config.yaml
vocab_size: 50257
activation: "tanh_gelu"
norm: "layernorm"
norm_eps: 1e-05
positions: "learned"
bias: "all"
tie_embeddings: false
init_std_qkv: 0.0262
init_std_o: 0.0
init_std_down: 0.0
schedule: "wsd"
decay_fraction: 0.798
decay_shape: "linear"
train_tokens: 521500000
MLP neurons of a small language model. Each row is named by its layer, matrix (down: output weights) and neuron, and shows model dimensions 96-191. Each number is 200 + 40 x the weight over its row's rms, rounded and kept within 0 to 999.
A block is one neuron, or neurons of one layer that tend to fire together. Before each block is what it responds to, as a language model described it from the Wikipedia text at the highest values.

Articles opening noun phrases
L2.down219,207,233,189,141,99,253,149,199,214,216,144,132,209,182,222,206,177,170,253,199,206,156,210,132,264,239,185,229,218,238,165,159,184,266,91,187,184,127,264,233,281,217,226,234,222,243,225,255,192,251,183,279,152,194,191,214,192,155,171,199,189,108,186,253,237,208,184,175,250,204,174,206,197,221,122,113,237,201,220,37,246,194,249,165,153,175,174,204,176,179,185,248,161,224,227,202
L2.down606,226,187,167,207,203,283,166,158,196,202,233,159,238,219,210,194,215,143,127,163,244,147,232,186,280,177,182,240,261,159,204,171,159,260,213,244,202,51,253,215,256,220,127,181,236,225,196,223,152,284,181,139,172,241,141,180,185,205,253,190,271,116,174,234,241,182,178,211,196,237,89,216,157,192,172,191,143,210,262,168,232,226,210,180,136,226,205,186,237,176,195,266,279,187,170,183

Last column of table rows
L5.down113,220,157,237,224,218,161,199,227,131,252,219,211,150,193,139,265,226,203,145,222,204,195,153,256,223,192,152,240,197,177,93,229,191,248,169,201,236,178,132,184,311,201,231,253,210,191,256,196,263,176,214,196,168,176,222,203,176,189,178,176,243,238,188,223,275,195,183,219,233,193,172,175,168,207,176,250,186,195,233,209,194,209,151,240,170,194,184,133,222,208,243,174,191,248,194,269
L5.down121,252,261,185,210,143,217,243,255,251,212,197,152,175,225,135,245,152,222,189,146,238,122,167,218,114,292,246,190,216,272,160,200,227,214,287,188,171,140,170,217,218,208,218,257,234,192,187,253,224,134,244,266,88,160,166,256,183,169,251,151,217,214,228,262,202,109,220,184,231,117,180,197,241,224,175,165,207,189,194,184,196,253,183,224,130,197,294,203,186,164,129,120,224,126,185,204
L5.down324,211,189,172,209,212,172,126,196,192,218,183,205,198,200,168,192,139,180,212,225,174,216,184,187,155,246,184,194,200,226,150,181,138,196,238,134,91,127,147,185,179,186,232,242,314,159,199,186,191,180,204,245,155,262,168,264,153,124,237,228,164,265,156,158,218,166,211,230,211,193,266,140,215,253,142,171,148,197,240,162,276,197,196,205,170,212,268,230,171,203,171,243,213,218,202,198
L5.down440,150,211,214,229,177,172,197,213,243,177,194,179,170,196,153,132,175,220,215,220,244,161,191,234,139,154,180,206,223,195,153,219,172,190,188,159,149,189,94,170,247,182,217,230,280,170,212,224,198,171,246,277,79,254,161,234,135,179,225,132,198,231,200,228,274,141,243,227,227,109,199,175,198,246,196,168,221,138,213,188,197,175,155,158,166,213,201,194,165,191,241,203,201,210,188,251
L5.down645,212,196,233,222,212,260,199,231,285,190,185,170,189,220,178,204,154,192,198,172,136,203,206,245,131,295,172,184,193,216,114,154,212,194,201,159,218,207,96,178,230,210,218,232,196,190,219,148,265,156,309,285,101,202,181,191,158,106,249,185,232,259,120,206,197,93,189,268,265,167,199,187,242,167,172,153,146,243,229,225,232,171,191,232,166,220,240,158,238,164,118,193,214,144,207,223
L5.down1039,139,210,241,209,205,236,130,253,209,155,243,206,208,190,266,231,222,156,172,219,197,196,166,193,145,187,217,161,249,248,198,205,184,189,209,121,167,124,97,221,233,197,225,202,262,225,238,219,248,105,334,234,160,155,248,319,159,121,256,211,239,195,231,256,218,188,211,192,252,167,189,230,184,239,219,185,206,214,200,183,205,206,149,138,109,174,249,229,163,147,169,157,138,168,235,234
L5.down1075,202,170,178,167,241,189,199,298,184,198,173,225,190,235,205,201,101,217,144,203,209,228,121,179,115,249,234,189,189,177,152,195,208,210,274,181,204,216,113,229,194,164,212,217,245,238,219,229,267,186,317,256,137,193,171,276,97,168,171,177,218,252,176,238,209,66,241,285,260,204,213,198,220,207,203,200,183,166,272,218,212,217,176,185,133,189,223,145,163,189,166,212,207,155,211,217
L5.down1129,144,134,222,209,218,271,235,228,220,176,260,166,219,176,182,170,92,149,157,301,217,190,171,206,272,195,214,169,206,172,164,194,151,225,292,212,146,205,173,149,240,201,171,194,250,173,201,204,189,195,209,223,167,229,288,319,199,179,249,197,166,242,243,178,211,195,229,194,264,172,220,183,218,157,234,226,220,246,179,243,230,188,163,246,167,177,154,134,136,210,224,165,204,191,242,173

Temporal sequence modifiers
L2.down4,199,226,90,195,214,113,174,206,209,196,315,160,244,231,265,172,205,197,269,197,150,212,178,244,241,220,188,177,225,167,206,204,142,197,168,244,236,187,179,249,127,122,187,204,183,194,189,232,200,179,186,183,167,324,156,202,207,161,189,217,193,191,248,213,243,199,207,167,161,260,216,187,214,264,195,225,249,226,207,178,223,163,177,156,181,237,230,281,225,120,185,200,229,183,132,140
L2.down325,152,225,210,203,193,159,202,223,228,135,218,135,242,267,227,159,227,168,249,230,120,164,191,257,215,244,279,217,128,194,199,215,183,207,197,230,234,219,259,273,163,99,158,217,221,259,241,147,155,184,204,231,215,198,117,181,189,252,252,260,226,150,252,191,197,201,174,182,152,177,221,139,224,233,229,161,205,197,167,194,255,192,229,196,203,238,253,237,217,156,215,237,216,221,127,198

Determiner after preposition
L5.down209,196,248,218,198,227,240,218,180,217,205,136,151,216,171,158,208,223,214,236,161,135,252,195,186,181,246,194,207,227,233,202,154,205,239,183,253,229,221,134,144,287,151,181,289,200,253,255,148,179,278,187,224,188,245,183,254,197,233,175,195,188,136,112,205,196,200,158,191,208,142,215,227,182,176,156,208,171,228,180,224,218,200,196,125,130,114,133,247,97,239,177,255,128,192,185,259
L5.down312,199,140,173,260,183,208,195,202,161,199,189,220,139,214,194,247,201,222,204,172,249,179,224,196,219,197,244,168,233,138,173,224,188,226,258,219,179,204,217,142,151,207,230,242,180,129,160,183,145,248,224,215,174,130,232,199,215,184,185,173,267,195,203,165,178,211,201,138,218,252,220,247,215,183,140,249,239,251,176,150,241,152,197,198,174,195,205,198,247,219,175,128,226,221,268,170
L5.down354,153,171,233,243,226,131,212,207,227,156,123,135,288,227,202,138,207,132,123,230,224,150,207,203,201,132,214,172,252,124,173,272,182,244,169,252,186,170,179,158,172,222,218,177,214,150,221,223,164,203,236,212,185,177,248,168,221,182,175,215,288,156,216,205,217,187,159,275,235,144,197,199,198,217,201,181,209,188,292,195,173,208,233,225,140,220,225,201,189,262,173,195,133,215,211,199
L5.down372,239,160,247,232,242,220,137,156,172,155,252,201,174,237,183,142,212,266,206,228,232,176,156,214,144,227,203,151,202,220,189,246,168,158,181,292,159,193,174,251,189,233,181,246,183,234,233,164,146,224,253,161,188,263,250,245,179,206,206,269,200,200,208,145,143,208,195,225,130,185,222,222,111,206,172,155,167,154,168,202,249,233,206,205,207,182,154,219,230,208,178,178,185,139,204,224
L5.down634,224,141,152,184,238,178,264,147,152,169,175,217,247,156,186,144,144,246,228,205,267,238,252,234,117,183,209,200,203,229,200,267,309,194,182,173,178,189,209,259,284,195,158,262,231,211,239,194,104,170,175,211,249,234,175,257,221,199,155,179,236,245,168,244,208,215,146,231,260,236,125,155,180,171,261,157,232,170,208,213,264,197,174,188,173,201,185,218,204,185,198,214,260,246,153,279
L5.down827,155,210,152,207,237,124,207,164,220,224,211,257,175,176,241,174,210,188,242,136,216,210,174,151,134,281,190,172,165,117,151,207,164,255,197,175,200,232,182,152,224,176,248,203,128,184,294,196,103,196,159,169,167,231,169,181,160,151,226,255,122,204,154,198,203,132,244,244,128,237,238,183,183,165,217,149,245,191,151,156,142,242,232,161,205,193,250,153,160,219,126,262,209,157,170,210
L5.down993,202,181,222,198,238,190,206,250,172,214,181,183,136,184,134,158,209,230,194,169,197,204,195,181,136,255,217,140,155,202,175,183,131,204,155,203,220,252,197,191,138,187,222,195,177,143,219,209,277,237,317,154,195,269,230,225,104,200,195,225,216,222,156,194,156,169,254,247,200,167,251,237,126,239,201,136,252,210,248,187,202,230,172,174,224,200,209,197,191,193,199,259,188,129,243,176
L5.down1074,215,249,197,186,176,183,206,190,189,170,122,194,110,239,172,193,202,95,166,188,179,274,177,205,184,196,227,254,115,252,234,124,226,182,208,195,248,200,169,257,218,190,173,216,223,199,240,198,161,248,205,237,228,245,147,174,217,211,146,148,247,219,195,207,219,163,203,179,178,152,147,222,162,139,141,175,211,204,217,252,224,255,235,198,180,171,202,196,144,165,205,252,128,127,133,303

Final digits of numbers
L3.down375,214,170,157,197,198,100,165,229,205,209,183,220,177,219,184,201,125,187,155,226,173,227,184,181,203,179,203,136,250,216,190,209,125,145,186,166,183,274,161,235,219,127,157,211,218,163,216,281,164,216,185,213,209,262,127,201,202,156,193,189,167,279,207,131,202,213,200,159,121,246,185,189,226,210,118,237,193,203,212,217,231,84,184,212,127,202,222,228,274,176,272,220,202,195,145,180
L3.down597,245,223,214,223,155,223,206,229,234,187,241,184,231,207,155,147,165,192,204,215,244,189,206,182,177,210,180,234,227,217,179,185,152,260,142,247,251,203,122,219,203,247,201,172,234,190,202,294,188,220,198,237,251,182,172,226,224,194,221,217,224,173,263,175,208,196,180,213,215,215,168,181,211,193,181,203,303,157,173,142,210,192,188,204,199,193,251,192,186,153,193,168,178,196,232,239
L3.down895,231,221,247,264,172,169,224,210,202,212,163,210,210,213,207,143,217,263,129,201,236,223,212,184,176,198,224,210,145,163,214,190,143,232,120,238,200,212,115,243,223,100,177,166,200,160,199,266,147,172,182,206,225,127,208,187,235,171,220,259,184,182,255,165,218,176,200,181,175,205,160,210,157,179,250,209,306,158,179,210,231,234,190,176,170,278,195,197,162,184,219,192,211,191,264,241
L3.down1062,166,188,204,208,205,196,224,233,240,153,185,228,222,190,207,213,212,172,153,253,200,180,181,265,152,172,201,201,246,220,289,207,276,126,165,202,244,243,180,91,280,259,213,205,211,212,162,235,189,222,195,242,262,161,190,223,230,144,211,207,174,83,202,216,169,182,176,207,217,205,183,168,174,218,108,197,227,174,219,178,216,179,175,201,209,188,283,175,229,180,262,110,209,206,146,243

Final digits of years
L2.down671,189,241,147,224,218,130,226,207,188,245,165,191,134,216,228,264,219,220,201,165,260,169,168,214,177,225,198,135,236,252,182,217,209,231,160,192,201,199,133,215,269,153,86,231,214,160,202,199,136,171,202,205,207,172,216,199,235,113,226,191,200,239,146,195,183,202,247,170,147,288,164,197,226,187,238,198,245,238,148,197,213,202,181,216,138,223,223,213,263,219,218,157,297,207,177,165
L2.down1208,183,169,180,206,172,141,220,114,240,200,162,204,187,262,142,189,268,221,170,273,240,222,218,266,117,202,155,215,89,198,173,215,207,195,222,208,186,216,192,84,142,262,185,239,205,175,172,281,182,167,195,187,240,240,187,177,217,184,179,245,180,182,154,271,176,173,211,211,230,222,224,185,154,144,188,140,236,178,264,187,211,262,217,190,159,174,208,234,152,183,195,168,193,220,210,251

Mid-sentence verbs and participles
L3.down234,250,231,260,249,122,214,147,184,202,214,107,182,234,199,142,236,245,234,169,192,267,177,216,149,200,192,197,228,220,237,243,217,226,232,187,201,174,281,203,104,205,227,235,202,206,176,169,181,126,225,167,170,251,144,187,215,186,197,256,260,255,125,252,185,170,197,179,211,197,180,188,226,131,228,166,245,207,229,257,215,169,180,207,170,181,217,261,261,141,185,261,211,122,192,224,270
L3.down279,257,180,218,193,266,86,182,248,158,217,169,231,223,205,214,234,202,196,179,246,276,173,184,128,162,191,161,213,100,187,168,184,202,181,257,125,208,212,170,194,184,253,233,235,151,152,206,184,144,231,210,174,239,201,136,169,207,111,226,223,151,216,263,325,181,215,227,276,222,179,245,241,241,193,192,192,257,193,210,191,224,207,197,158,249,228,221,211,204,225,243,213,219,214,252,150
L3.down426,187,162,140,197,237,204,113,154,197,194,212,211,220,161,127,199,172,147,129,165,158,137,181,281,212,185,139,214,252,217,179,258,160,171,181,160,219,200,208,220,288,287,201,277,189,190,209,169,215,176,209,152,162,179,216,245,189,241,163,106,262,224,134,221,161,204,195,178,221,185,238,256,153,211,181,237,209,118,219,210,194,223,183,246,244,167,233,204,196,179,259,190,178,230,252,202
L3.down1061,184,247,249,197,223,149,241,218,235,221,112,148,265,300,187,212,248,207,237,182,235,134,196,250,257,215,153,247,254,182,217,175,191,207,221,194,206,255,157,209,255,246,166,186,191,202,187,215,158,239,149,225,210,218,195,210,192,204,164,219,163,217,191,213,240,202,217,205,169,219,196,216,212,183,228,250,188,249,230,193,149,198,197,138,222,168,267,201,230,203,240,194,217,202,187,176

Abbreviation periods
L3.down12,169,230,216,191,139,234,209,188,247,185,182,147,202,161,188,185,176,139,110,190,200,188,173,214,191,176,236,285,197,196,188,176,148,276,218,276,193,214,152,226,228,259,207,119,211,140,205,207,196,199,212,264,204,184,127,223,195,112,241,212,170,294,189,133,145,191,159,283,213,215,91,217,186,163,202,101,245,224,164,196,191,204,213,161,171,188,195,260,193,187,160,230,243,202,214,230
L3.down522,163,249,218,247,162,173,197,153,224,178,188,181,164,192,200,228,232,168,143,196,151,212,198,222,265,202,209,255,315,244,191,202,213,237,322,242,163,238,192,192,245,209,208,106,184,96,252,169,157,231,191,207,225,168,261,218,198,134,205,236,189,306,140,171,204,217,187,203,123,280,138,197,152,175,308,174,226,225,171,214,217,261,229,217,202,192,158,190,181,234,167,266,217,213,174,244
L3.down1080,219,159,201,192,272,268,160,261,232,160,195,251,239,196,205,183,170,177,178,170,131,151,206,159,255,207,179,252,211,166,116,237,183,223,130,206,212,226,231,209,232,229,314,227,207,178,169,129,168,300,224,200,225,229,128,211,203,222,197,182,246,234,214,218,225,221,187,178,143,205,254,199,216,202,209,91,203,197,159,148,181,206,219,228,161,181,256,249,156,153,122,246,215,186,242,260
L3.down1096,241,168,234,204,144,277,247,185,256,154,207,131,208,151,176,199,197,151,104,243,141,201,231,195,185,192,177,310,272,234,145,229,110,225,231,316,222,195,205,170,262,290,216,126,217,165,171,239,170,170,206,172,206,218,181,189,216,161,202,181,194,234,266,128,159,230,169,203,189,199,130,188,207,184,150,109,265,193,126,217,189,243,220,212,175,193,141,177,188,185,182,259,253,188,202,235

Stats table cells
L2.down108,247,223,222,167,279,185,197,232,178,229,244,235,197,131,201,233,146,134,213,129,156,257,189,128,234,163,175,245,136,198,198,229,230,181,227,224,205,139,225,192,246,135,291,210,241,252,230,199,195,169,179,145,189,151,206,206,177,231,140,221,159,189,218,240,220,196,188,185,193,199,147,231,141,185,175,189,189,166,203,252,243,195,201,193,148,72,228,248,233,105,240,213,177,196,163,279
L2.down484,196,213,192,200,152,173,193,180,131,218,221,142,189,135,178,233,180,194,262,213,265,193,235,120,197,211,238,152,87,162,205,181,215,164,210,254,232,159,118,284,158,210,214,199,218,221,214,236,215,210,201,199,167,140,128,213,233,208,201,230,209,214,144,152,254,193,192,195,230,204,151,213,218,200,175,191,168,248,122,126,163,180,180,183,178,196,198,182,238,147,196,218,181,185,184,162

Modifier after "the"
L5.down130,178,150,225,186,182,228,192,208,186,201,165,166,218,159,213,206,167,185,139,198,236,165,226,219,222,136,213,142,265,172,153,272,188,221,264,231,208,131,239,182,154,217,209,168,159,217,206,204,159,221,218,213,230,133,263,241,178,267,209,161,279,170,215,178,232,181,250,251,243,175,194,224,238,268,170,202,204,205,162,123,191,143,153,226,172,277,189,138,221,191,162,161,177,208,254,130
L5.down143,178,206,117,213,278,206,230,149,137,241,260,192,206,171,145,247,208,223,192,166,235,158,242,240,164,248,234,189,204,192,146,198,188,216,235,274,239,212,297,127,205,196,217,214,97,148,209,147,106,273,215,217,179,241,194,219,236,204,192,222,189,165,203,294,197,217,209,205,206,218,205,199,199,177,174,130,243,271,189,114,179,174,202,193,224,188,196,238,150,204,267,208,187,178,298,180
L5.down327,216,233,159,225,248,110,202,193,202,203,221,220,255,199,228,237,169,248,195,237,196,168,190,164,195,319,202,202,186,181,215,245,159,186,196,134,254,212,242,245,170,153,187,184,195,195,179,241,160,243,169,251,175,211,152,218,239,174,226,179,108,184,201,233,225,196,128,184,220,149,247,157,164,194,263,192,190,209,196,156,241,225,188,186,200,181,207,186,187,178,273,193,152,171,171,191
L5.down697,201,262,243,174,147,78,208,231,210,143,164,246,196,211,225,170,210,127,172,220,82,202,126,221,270,216,180,176,210,216,174,223,222,241,199,157,209,263,282,193,189,244,188,176,236,216,194,151,218,198,174,206,75,111,175,189,258,236,145,223,163,214,186,179,200,192,115,227,241,127,143,175,160,175,222,171,118,170,145,191,198,220,234,235,207,152,196,149,194,205,223,262,191,234,204,189
L5.down1034,181,162,229,180,172,207,179,248,202,225,165,165,172,168,203,182,175,230,157,179,193,122,148,189,197,146,171,163,222,182,191,212,222,224,244,160,193,183,191,207,218,172,177,198,241,203,196,233,130,204,144,199,100,243,237,148,185,153,162,205,193,170,209,222,199,183,205,214,178,203,205,178,179,175,251,182,270,211,166,226,148,214,126,194,219,130,214,192,227,229,215,212,210,206,219,222
L5.down1097,186,166,242,199,269,217,130,140,168,143,254,171,233,188,177,160,178,270,138,256,261,177,170,217,174,230,156,165,285,212,230,244,154,206,189,141,231,181,202,256,188,227,162,174,218,242,162,238,176,197,229,157,198,197,228,263,209,216,225,208,188,234,194,184,195,171,200,176,178,161,153,131,209,271,157,199,155,173,211,211,246,242,232,220,162,203,231,160,155,203,168,220,145,214,220,174
L5.down1143,195,183,215,153,184,109,191,219,215,205,194,182,321,258,208,191,203,241,142,165,178,203,181,235,210,205,255,202,208,180,241,264,219,240,220,226,199,154,158,221,186,199,241,207,185,199,213,212,219,169,216,151,191,188,214,178,208,191,138,153,196,189,231,184,238,209,219,152,231,181,209,181,269,221,175,191,231,218,240,199,284,286,210,188,228,317,214,214,173,199,125,184,222,205,108,144
L5.down1226,228,222,198,166,207,176,181,235,207,232,158,223,217,183,197,181,151,241,224,269,237,201,174,188,186,185,156,293,166,138,260,126,168,220,217,222,126,179,243,234,133,190,193,219,194,183,144,192,198,151,256,240,182,226,172,114,199,236,201,258,118,201,177,175,186,127,205,237,230,152,203,207,157,175,244,212,207,240,134,157,211,196,228,184,147,188,269,177,158,214,180,188,146,207,227,242

Year final digit
L5.down37,201,149,235,187,209,274,182,199,233,195,144,255,185,232,200,284,184,108,201,213,145,199,210,220,148,228,212,201,205,199,105,159,164,168,193,191,277,146,111,145,195,177,181,219,181,171,209,167,123,163,229,124,238,219,230,189,189,198,168,198,189,179,249,199,205,229,177,173,189,176,242,181,232,175,223,243,231,225,245,255,166,244,187,160,248,117,237,193,128,197,259,205,170,218,220,216
L5.down279,240,151,220,205,205,217,225,161,216,195,184,164,239,150,173,284,198,153,254,198,170,219,154,219,208,243,156,176,198,197,268,143,201,226,174,209,276,178,208,213,208,176,159,264,208,267,163,235,159,143,184,242,207,233,193,195,246,211,187,209,112,195,201,198,215,258,135,130,249,200,209,189,254,110,122,296,217,252,154,240,188,149,180,235,247,139,176,224,212,88,257,198,246,174,130,203
L5.down296,220,221,200,214,205,238,235,206,225,230,225,166,160,172,232,207,175,171,213,199,223,247,119,75,247,199,149,225,213,245,260,156,300,197,228,184,267,167,175,246,217,219,170,227,283,293,212,227,277,229,243,249,214,168,157,158,204,163,187,141,239,196,206,210,180,115,134,246,186,182,213,147,208,102,153,224,154,228,190,246,234,132,165,198,163,198,211,218,149,159,217,223,241,119,184,194
L5.down503,205,256,216,272,151,248,183,212,153,188,296,191,178,156,197,236,244,202,265,190,215,282,232,124,156,227,158,238,182,192,181,191,259,277,200,213,169,168,227,242,206,235,254,186,164,258,182,220,138,220,135,196,175,121,141,107,179,174,234,229,257,236,262,176,209,268,286,157,188,163,143,201,244,146,139,221,152,236,128,161,189,250,166,181,191,193,215,175,167,179,129,201,163,172,265,244
L5.down878,267,148,182,170,208,205,162,242,216,185,182,238,188,246,228,176,203,141,215,239,145,166,173,205,239,170,124,214,229,211,197,204,254,213,204,220,157,229,232,143,263,195,195,228,281,179,200,230,212,188,213,161,174,227,200,130,157,224,148,219,225,222,192,209,177,221,238,174,171,187,224,178,239,183,129,213,192,238,232,228,93,155,211,169,251,130,168,238,165,176,263,208,219,242,207,207
L5.down1019,200,186,266,194,182,221,196,139,185,189,126,204,244,212,145,230,242,153,200,218,169,205,190,210,156,310,177,206,265,283,247,188,281,252,187,201,236,176,189,267,207,199,163,271,210,212,158,197,213,206,217,169,155,196,169,214,221,191,149,192,175,224,216,193,123,169,180,213,225,137,121,162,189,159,195,267,151,234,194,191,226,192,154,257,120,175,243,165,124,171,270,185,193,168,237,231
L5.down1133,222,204,208,172,171,230,192,232,150,208,166,264,264,244,234,253,183,138,150,261,248,245,134,144,205,254,168,163,266,185,201,223,224,261,146,179,156,189,237,176,200,189,190,201,257,233,163,189,182,207,232,210,180,232,240,188,187,188,201,175,200,170,154,172,191,161,130,214,193,190,76,200,187,178,183,227,127,160,171,201,293,206,201,218,154,163,205,196,128,76,211,239,161,191,203,239
L5.down1208,198,247,240,226,157,191,188,269,150,176,217,250,284,231,253,173,167,242,208,112,206,211,145,198,171,232,219,200,207,155,163,213,292,187,167,127,223,157,264,222,269,223,134,286,171,204,162,256,160,217,242,246,224,223,201,165,201,194,225,160,211,173,199,238,193,151,135,200,206,181,160,158,174,165,197,179,217,215,153,228,218,217,222,250,129,197,308,188,207,189,201,208,158,263,186,232

Table statistic digits
L3.down467,178,151,237,222,131,166,215,207,214,209,235,116,243,125,235,256,250,159,115,164,214,187,244,195,229,204,239,214,170,150,179,242,141,157,222,244,163,176,219,162,128,250,154,91,198,183,147,161,219,230,194,197,175,267,182,177,176,174,150,200,279,252,229,202,204,230,184,186,235,153,204,227,168,200,291,191,227,252,199,256,155,144,225,212,197,171,278,268,239,180,204,256,222,218,130,123
L3.down755,244,239,237,208,193,212,168,278,205,187,172,213,172,187,131,233,162,145,195,255,159,201,284,304,215,179,207,219,184,240,212,146,179,140,186,170,193,242,288,186,186,146,134,183,180,108,177,129,199,210,214,272,175,246,178,205,192,273,205,165,238,211,206,116,237,193,252,214,158,212,200,215,191,261,181,129,270,143,261,217,198,124,209,174,208,211,200,127,169,162,176,191,193,163,252,218
L3.down792,218,258,254,169,206,178,151,194,289,209,216,146,190,180,176,314,203,152,96,93,212,199,245,237,197,214,198,261,209,207,230,229,155,118,209,240,208,217,261,153,212,207,218,164,168,200,163,242,200,241,187,204,231,186,148,170,203,176,227,183,118,201,252,243,170,194,237,228,229,192,229,282,169,198,264,165,247,166,182,213,147,171,233,135,196,240,183,196,171,229,194,204,209,211,245,184
L3.down823,259,204,199,176,151,151,176,253,230,207,253,103,190,148,253,197,221,162,223,177,238,182,234,108,170,179,197,226,132,235,282,281,156,190,215,214,217,171,215,237,224,183,258,168,135,227,172,208,200,170,176,176,147,224,264,238,209,202,212,232,204,217,192,75,157,213,197,237,255,202,205,210,157,232,163,163,188,195,231,184,207,163,172,135,203,187,197,255,242,201,170,272,161,155,180,205